config.yaml
num_key_value_heads: 14
intermediate_size: 1536
vocab_size: 12477
norm: "rmsnorm"
qk_norm: false
parallel_block: false
init_std_up: 0.0242
init_std_down: 0.0
beta2: 0.98
weight_decay: 0.24
decay_shape: "linear"
final_lr_fraction: 0.1
train_tokens: 1078000000
MLP neurons of a small language model. Each row is named by its layer, matrix (down: output weights) and neuron, and shows model dimensions 16-271. Each number is 500 + 50 x the weight over its row's rms, rounded and kept within 0 to 999. Numbers have three digits each. A neuron's up and down rows have the sign that makes its largest values positive.
Before each neuron's rows, "fires before" lists the tokens most often just after its 100 highest values on Wikipedia text that the model never trained on; "raises" lists the tokens whose logits its output raises most directly, leaving later layers aside.

fires before: "a ", "the ", "an ", "of "
raises: "of ", "its ", "Of ", "a ", "an "
L8.down1236:502519546485407457501499477533441495503516448523457572463494445473459446464517489457469471542536523530535464510426458450531553480606372444547567522457589535545532493513494505560588517487483525417469553557517464488577454518492544528529502508567565491450586426606569551532452505436581433451493468564538533498490467551505532440541480509539424448516511499486482437533497534581485450541543548524535477498538512548424554579535546425570463554475619482474510559477427491502586538475580488561437526571483496501539434361529584444549502499470618470486463530599588502537403512445607534515486612469513554563508477505615508446521469472535587514458531409570550548471547363445438519520502565425477539544582511489448433536476536625454453428453541479491504656520410516507576503508484481

fires before: "| ", "- ", "Ro", "Lin"
raises: "- ", "The ", "| ", "D", "He "
L2.down1125:533430509478591499431498547554446558551510465465496470477471528453517498470477430491561508533513491504519551485525513487468559509504559547584528508501461516455422490478538490464487491493465474507564500471505464502480537549478489483504468450510463466527527553489490553508468533466514498472460463500460516411485509563459496524553533509453532475544505508487459507486508478508491566476528528562466511493484524518515546492471427519532473453517544535481494481413482487532548521496724509527509448464500554510501471523512509530544544534453429509458559518491515551540454578497485490511482506492498495476544450465558536490470441521480494532575403552523471461498495510533489492522571515886497508541531497503448584486538584509529484505525513536489522513476471475536578513557532536

fires before: "| ", "|"
raises: "(", "mi ", "– ", "or ", "- "
L4.down62:587500558569440567563515493528473540445565468479569487475501555534460540458511456468564561488478455499501469524466473455498609506458502507500449405454503485506489581568516442590540524537583504500413501421506422494555443417469461555443552655473454552538517490497508456558485497522481561435432421554496382476556482492468531478403434574467505443387473518446494504581508559510487572601500524515476533529473532556472515534477460460520392566525542557465525488486565454507515453479455520544455536483413561470472536432509560520495431518497420521510530550432426501514524528486482551507513515465544497568451439396403431493519534464434491582462557488500426396531551426474517543486530493549454499498529511617526572444474531505590519470540520553538452434518530508515457440537496520

fires before: ", ", ") ", ".", "==", "\n", ". "
raises: ", ", "/", "; ", ". ", "."
L4.down1231:513471508443480449403528474429514551490549580556530486469430514440502543434524548543539542453586531507462551569578512520518472503459483399497578498559468535450463473479497497518460439498523464478495606511495577568475417547472558501513495542558531443434479487410552605520503441441407518518548478536495551515484479543510411477522470484522477563464481495466567508486403476460454480529495517419488459491535469441536559553415563506472470469589421551428518526437552516446509502513536566467550546484483500465436438485484524564425401522439559397538499434526456444550477502449493550579519641447448495543509468522525518539433527457591538413497500439495522514348481428516504527514531593453571467579591532500428465499509531380435501489524492534402504501483570520508508525559532421

fires before: ", ", ". ", ".", "c"
raises: "' ", ", ", "’ ", "ome ", "h "
L2.down203:493536543604483546474397491565524531464391495541447538499587510514515551450539517518386510451539553496473494560524458441502547561483443492533541551548487440517427475475558549477481481477478473541497517508459522517515498491559543545565485496509418525445512495469493523449535544439380478470540497507446444520570539537454600431599445525526446545533520556509527461531504433469478490504501436509527494491549504478532502470554408568429555494523471472519591530493481506490535525533461562455532496508519497530493480567501459487438577550484566458492529487460540519639456448457524505496547504469528551569437488471505506481476484513521532437486434489460458566472519496533472445491530498396434496546469416361503465521538516559497565410585524430418589582536549577488547438491478519

fires before: "ing ", "ed ", "es ", ", "
raises: "ers ", "er ", "ers", ", ", "\n"
L3.down1325:530513526517491469434489460557517452558446583535509520477615428496584435489475489536468540546465468596583486489507534500468453559492441458393577570471474421423508568511588481606471572530413497446513589493546448566501505506501525493560455516410535540458443546492498527574494463433439523509414508545480472491457503587448459567506544486484580512523470585447492481522448469554424458462554502462464572489569541466535482405486582519507532437468454486571466485462548502483446520492612493472548536525539542572571448501570503494502491490423487500432543518487428516514442615606589469521571482499508625575552493586486467450598548461538479561466466445542499500486555505526558487536523427423457450496465391509427539502466482536509539342566566421499519505537566563482493407455492502

fires before: "==", "In ", "===", "He ", "On ", "== "
raises: "==", "During ", "== ", "After ", "Although "
L8.down82:480478489532453457550449507566491466427418482461507449591399505396511490524464452461525508508479544501564436491542489559546485482502425494509510544525460512526508480533467468468517517517575398624543505492507429426475516473469498531552479473531511513529575478410458508495431469463531481469535498461514526491496532597477475490547551494483546502524462478463419532415528489456478502511472556483444506473415470417533496547518511523468548459497456515519424499426517485494493417517568501528535548497525503503457447563517530475499487480480512463470458535512486544501466533445451553591484565468566486491539494492535499488501526483450510377475415478505447491453516517564491529555466489645555540532526476477514516457403436591516466430459516501510457503475555484469552546552500522

fires before: "==", "== ", "The ", "In ", "==="
raises: "- ", "= ", "===", "In ", "=== "
L3.down1180:465480434445553511460461486531519460431429469445438404487496520452541519513501476494640528564476471433512515440530583442514509582496518490475470561521433574462463512448507394455476495450560531584513520423512505489472509567478520529509447445468507447500478494407528586514446472494462518463421514432554499531450528442565511473500467447457509535481534576452532549502547477575557525464397444484500581572458532454561536555423535489525458491493554527460369522488533539513479520553620516499531460458513576476516413551535449435505429514514530426501549535530544531509548514391440496475427536527501587519468525478443413478485529434446488490468418445442547421540562527447429589538497448764448476514522519542561438523454492525484549475453517509533462537515532514553536585546514509

fires before: "the ", "a ", "\"", "an "
raises: "a ", "an ", "\"", "the ", "simply "
L8.down1022:518528470510579465522504490452533540534610531469482551530511547477572526486500496476500448476483510575500562546487447467468480520477507486541509490507529493482586508556458398539517514523449551401462468477520527574492556511539508464475491522482473510461480620566514477490449517537478532444518554539428443462469448469596491519447532517549522513438478500452468512474428480511493516505486532551535479413555482555498494590427438516492470486488527476513556541467479518516540484395649482502507479482483562507587444530491533466452472529493489538499496566506519540520437487511412475434478482399481549589485454521519513507468452497564482480659312463625478514539527445576523597519515515548374529458499509472469538540567567514530520551462498493557473487428466508570464444497513525

fires before: ", ", ". ", "s ", ".", "al", "s"
raises: ", ", "ally ", "a", "als ", ". "
L2.down332:578504516566455488502440498453538526600548519499511537477525524526552466404525601436438490591508460457505465453536536443515461556462493435458538576528436563520428537534531556473492485411457505485453546566488470514493419487502448535528496536499548490451529452421543453480498472507490502435453413515510507539522512527564507531488502486528503503490461517486457501514502462449444468441595484485513556422448416477525508501537436507470502598588493486504527501510530495544537457497480516565521534477503440495553470480491529546474406566540440471484499586537492579501436519511596568572528588514428529523460484563453539493483422447519473533483598481512487519531569531497571426488376546414455504446503407499401523557468451512497488440540518434450485532507607548524458469534463549

fires before: "the ", "a ", "that ", "its ", "their "
raises: "why ", "how ", "whether ", "this", "what "
L8.down302:515484458468531469499497527509449481470536522496467584516589548520508385489575468484444476568485473433512488499535440475613513448490540489646549444533462522522513533468406479519475537493546473476545488445481406440513491504499564444616599500552518451570508585628480563569435519410461479479557486537547505514487556555541588456548495495449466501479493481474598497425550418517492383520424484479502521469449597361388587534528538491496583370486387581490515515461434460573504571511532554458557407503508533436480462474428522524553468535512458503531493489504491484521481528545503509528546475416480498491496461563473461504460475448557525532567502579553615426539484648540462556503477423542446455391507518554556601502411493484616521517489450457453522537549487400478537468525406526

fires before: ", ", ". ", "\n", ": ", "'", "."
raises: ", ", "-", ". ", "'", "."
L2.down920:575506556472463451514533472528477566535414538510543468491516462524606478494469590401482593429526489500535477503504435423393515539503467476462459513534503481532439572469522518461530525532416507414492523402502563528574430524594492536453412509491500501471447526451506542542351481503491469574432435609474489522580422524452540523487482466465596538486486492455494477471581462408512484358513412556507443408527457469545470591451496510478462613561473545465492472425579463545471431452536571464601497461533529493457446561462544470500506601472475493566424535528547524477503525513567496561483484548430440568461498588416514482466537483525534525498429436414494556466550498507584523503475490555454481524493491454399512557542513527472509462564493537501485543473545505465536478499534586

fires before: ", ", ". ", ".", "-"
raises: "-", ", ", "(", "–", "a "
L3.down1462:534485458585449566403520423533475555579460439514498471481559433618503436430482487495494564460529507453414446559530492440531494562538495403545601478494428546496504597489463480599484563408556534412468468597486544522538518554450503491470516495470504501525445527464544439527419520518443502563569512524466443565595479513449564542488458429448451555480472506560487518529485515482520438398458518533440438450449511484526560512566458502484492582580407505466548526447511550425526496521437603523494521480488581540471579498463460546517406429547484541491481578355551539573446500437517503537481586567492440420481518444528420405486576447454482487477481429431430572488568459477511546544497487460498420467536533525416483514468466470493540459449556490493555567440509487496472478436520422

fires before: "In ", "==", "===", "The ", "== "
raises: "===", "==", "=== ", "====", "== "
L8.down56:465563580521454486557413502566552438425465467462552483446453467425535514574518468436537474519433495492583487485581516484543472473568451486464429483485522573512441488556460538496572501527509410675495432552569435456549462467447486493509455508529562499444515469456572437428482468492496467520544529530512517525517533522529470433605530480538571521586487448508470444479482495499568508534521480469516513529591426439489523441517429499500519442523464460451520496425502513464358458551628614500502550556524456511533463544568489530507483519527511470494444464582446449528517493427438505486407508464466591519548435474500428483523485520453452406563402533498416456490593477517513504436498513628513531530399548495446475521424430581421381504515475519458507563485504486481477462484525569

fires before: ", ", ". ", "."
raises: ", ", "-", ". ", "–", "."
L2.down398:495575547549520513466431441516549578531453445491384520435521411552524518456528485550456547476546577454513461476498459494465518540430505438447540487509426461528435516455513537549456517440457486477478501460453486447462431493544483499528501451445485502455464542404511447464412473479387495509524422539460477422473434511451608479539534481498526588493520542467482443507484546493461473440586478528425584418529524466525473523547465488523481534539479489488473494548519595539481423504510556465566500529528528420507499546485437495461514536439477485503486569409539535454408511470532520498507582515390494575581567512520482551522468502554508503542464434578378585456556515463538423495481526491455452434546489452419543511513469527478491494542452557447551554518563514470500455449515523

fires before: "the ", "a ", "| "
raises: "their ", "these ", "the ", "|---|---|", "them "
L8.down839:528504474545464499424519526542543463555466496473473476501465555527475573607533472518427530471573455557535565569423441481399620438576479480454454461474539501571572509521681583451458541554472447392533501491463432557544433461562494399549500436485546541455489566511498620523563565448487458503530465505449572495484463485430495593572472401588455416500457427477507470526517507451537524484479451606485518476416582485512501496541515446493496380562503397549519489421475488478577460501524481479551524512460502435573445483557502395514544572479612512532475539549515490506534512523534506548522486529451566459513378448461570522522479500532469482519450528564456615567506551504539562459471425517532484511474570519476561562454549574470570458421573415553521526531447522503522536537531493

fires before: ", ", ". ", ".", "'", ")"
raises: "(", "a ", ", ", "'", "\n"
L3.down1475:481572572574428501436504455454493517540527487551477496539477545549558480453497523525458510535502468442519572422551532450503514547509566528447474506529456587507466489502524571528415524347441561364505490529444531504510444549446528541502526447495531437517451520493508474500488452455489493538473449570480430436542477504606557477555514425530476599477530474547514529475459492422463505417543468423421517486523535557456536538422479496465572546526428487518488470490567567489483534571494507530458492472522471508476528515501502409513370495559551445600511623523487570463461593532559550544546473482553571529540470539529566467487471457486534480554502407525558537453487498507606450460496616429420461473542456454427517472476478583506553453568507515459485501554569449509561476474520534

fires before: ", ", ". ", ".", "=="
raises: ", ", "alist ", "-", "ers ", "post"
L2.down1005:531527462592512454553427437465549511506464484517428513494574356524507529464515499526430476520502521492529501516517508464515595543497484448492562549521411454551517464446502517531503495465508483527511533442467466440475433448508476515543452559434547552416483499440508453500494476501450565500511426436408429421574504597510575555521385504471589554459449533427462506445490541458483474447580493490553481478507471447519497527416481453493511501541516467443534489527569539480451544544520560445520539467558540481528507529453499460426436494497536463520467542469514625392394456516509596505528547511480511489513502558466529517503438513532502527582430437491477517443500498435558324493517500348530451443551434440423473544486449558434524435558483480474558552490645519480573522433459533

fires before: ", ", ". ", ".", "\n"
raises: "\n\n", ", ", "\n", "-", "."
L2.down543:534554544627524413449527507489518532553467433546475550453499495517479465417477511509524550536510449476486512477550459470465485534522447501475504584581505455466454412570576612489473509524413423483481540457472484558517442442427560471511483464516522489410470548492552493504409447473462516503540432570549434462519501539534583474489544526528470557505493526508594545553541507494470500313558489478457481489488534536553509479521501580486483507504519537460501526498581586540515474440467507473594425521513481514446519557505389506466511503470483492496455523508564551517511459562507583524563592475442467534521517518499465494452584543479447504495434463450428556389465503437571515569494457438434466455512415441341544401507458547508508498531543517494499560503564501403532454505515536

fires before: "| ", "== ", "- ", "==", "The "
raises: "- ", "-", "S", ", ", "| "
L2.down633:463439497492505494481469513548468562451503490459452500494474507514487534536496452464482536493488484471503475493491555484512527496503504423511520509521424523509410497534496499466476477509520507446491504516489488509553544536462497545490397516484517494461513527485488508508492494522499545499464488523459499540524496520498488531503543490522599523552512517466515486485534507509523534520522505516507493555507458516555499529452464464476489482495511487467489502441479525497453508511739515480462513495503513514555530557515517486505428474462518511493531517506550511465485562563503540514473524488470510462462514497503514429441514485503486481514321475544530387485489499481475476485528465838473500498518487472477526508475507576483492506535516521503487504484530518520528501548479541

fires before: "| ", "- ", "==", "== ", "= "
raises: "===", "== ", "==", ")===", "=== "
L3.down1181:570487526562595576485487443534512547413524357438492459506436502451514562473428518543546546495486512477468540492504518520457464425533490471548463516543465640452506393555493449471538527530534481580586508447597519413476461563464531525589405443460494535508610507543488527521376495554458535537398545433492445523503587460440477530565518418499488500456509561502491444556516534616555474499518480561496478599411520496594414500561563517585495473484440478503484503414526502575498535443571539540534412489501526503524510563504409511511474538517491494535555618448526492442507548394434479578517468547476540526486495509561429457450490543459539487552479519462474464517517547388491521539567488726523455575542528584462453526546451553431533528478509533470530518510490557565508485591546521

fires before: ", ", ". ", "c", "."
raises: "cent ", "' ", "’ ", "tic", "ome "
L4.down189:475446535674527534490449503543454497495420510520510534513527477565480527448513512474394473449568554512502475601554460418503527598535533514547557528567553493499414496453581470490487462480495408565484446458487523556522515542530538463546465487527491561420485473499485539455479530456409443456526480527430424511600593479445560458585450520534446563568538517541530469579508488489486528538487401449524522493522528475517550458580397529439554540474498490511562457459500488509595521513453553523576547556460464505442490527538513518456534536505544433449516518492512498597480451523453555519521524461482611568323485501503486467445497526526530442477457514418486511441544523515472520470593468478355551565492445387470469507559540548548497419557469480473544592474485526434562444475518488

fires before: ".", "-", "% ", "', ", "; ", "'"
raises: "–", ".", ", ", "th ", "°"
L3.down1121:469443466614508520426488448516459463477506453429565504483459618489533511446473562510474490520533540556497423394518479441535464558477517521554410516532515485548438504457482525499508560450437519517456565505439470522440383549588429497551431502587500515524381463468525482513426530537534531539425482566531463458494409454468462452517559485457436494485490586513510560571433562515568526384537573517460470389474487486533402525542548464438497565489552573494450544496447507434506408502524555416552452454436549491531566448489456527548487545556480485468489497387506580494514498506456576409460474433460468584554550398541523518479460538548370542613520504485520586499545522524480546521463446625392577446533471458507446452415390399489585546488514506504493537495614527527443478391590623

fires before: "| ", "-", "|", "season"
raises: ". ", ".", ", ", "- ", "'"
L4.down1186:546453523532492570459463493466482498466567433353607493485563504496554485462493502458574507487471524514555449461526492442590529542475462578509427453487507469573412628567549569445518593508515489532473552558445556522494407413469417475521425565540474485557441481517502508554442531469457525560415430508538375474505472539473539486481482537455432504452433572523491575611467579511569614449558511552447495467489503532496498508468482522518450560484550588476410490462493523518505347497449511541521491378443502525514539480431483476485491552532458572472499605417556593531550492519478563494452557463488515559484455479513559496515455527481447546577508556392458573511551524445466544506591503586440526473563526506492493466434429498520565585456563496601476517473493528527451477472535569

fires before: ", ", ".", ". ", "'", ": ", "\n"
raises: ", ", "'", ". ", ".", "’"
L2.down396:459502496562455399544478485455561551519572487478480463449482454459497455453520506461566494497492510485495497492544554478433492538522497468464578580511405499557365499497510535568489532438482401473462548600531545516518418512444468467426448500484499545434488450444511432491525495540493445517469487595526478510518503478586534577426446421574451528415505463455509461432517535472548483443557554520458527519525491491621461440421508509504457529522515469465468512484662488518513546512569472496500507532503549376440506537499509513472374565420443509472503565419491461406520510543502462493516525505384470587442482506485524556431516485545514462537604430476545475435506420477557501449459398464429478490518470567400457461545438491459524404496527456458503506530594520570509561523503460

fires before: "| ", "- "
raises: "- ", "|---|---|---|---|", "=== ", "|---|---|---|", "==== "
L3.down235:552440456479494554467504469557446522503450490473496544510516558532509502566508453455525513490509491478520453530530507469491522473496420545469515551563471485507502516485487444457542490489507488586518447547476457482533536527469539490527432490513482522546503546461476505503545517477492532490474496454523510487520492558490473489529492504478569471519525504460489481386547485544474526478550490451604531579516468513530497518485502534494454456497499550459517532466432505514458498483734485489472423492508516488564519499463499451529493530495516504413562508506461559513452495542561532448551472460440485488469539470484510484481488493520493501586274449521538347503506496482528503498577490821471527539542509513538520455493508500533553473547583561457547492471466460485527551553509596

fires before: "==", "In ", "== ", "The ", "=== "
raises: "== ", "==", "=== ", "==== ", "===="
L8.down1328:468520557571535497616497502484529541504444472445500437430466446480555540572498478572441527497539508493520474511524468598544507459560567442463497489493455521558526482515531448549463506438434437568521541557551407495565559543507470523554515453504590521483511551445522507535507468453479498438539549487533515554379519556509536506483512458514553501504549606487464489401462506536573525509492523540461475525424439495533672491462591484584543466486456452578496481412488489487562532544595442509440531470499506439507488474583576492527456447547534482484536459545574603488535468457448498477482521461584494520514491479481537468537468476526502452464351491550486382560522546530507458513391441600441507539418506516468586499508578521530445481527478528505555405505465543522526534558584528

fires before: "the ", "his ", "World "
raises: "their ", "his ", "its ", "her ", "the "
L8.down1390:473440512436486491437481527558439485514554523487558421442549562512495499462528473432580447547554430495503595557466467520539455456461551547429479432516454563504524483524561511558514571567480495423472481477414516554505500502601507487585505391411541435507532497507537580537480404495509529502555520503610454440517476496462551403606450476512534422460488555535621544496551415514457492445521403430569494564466529438402579565493455488602469508458510484412494580400523490512486525599514400513475468535553446497538453413532437557517555474479513466530555553440448539493482513442485438498530470493453376508480457515525476422433507524604517385494490519499509597492501544570455632481489493499552452469534463465515474499471513407512489502534515539528533535518501473439486424496518581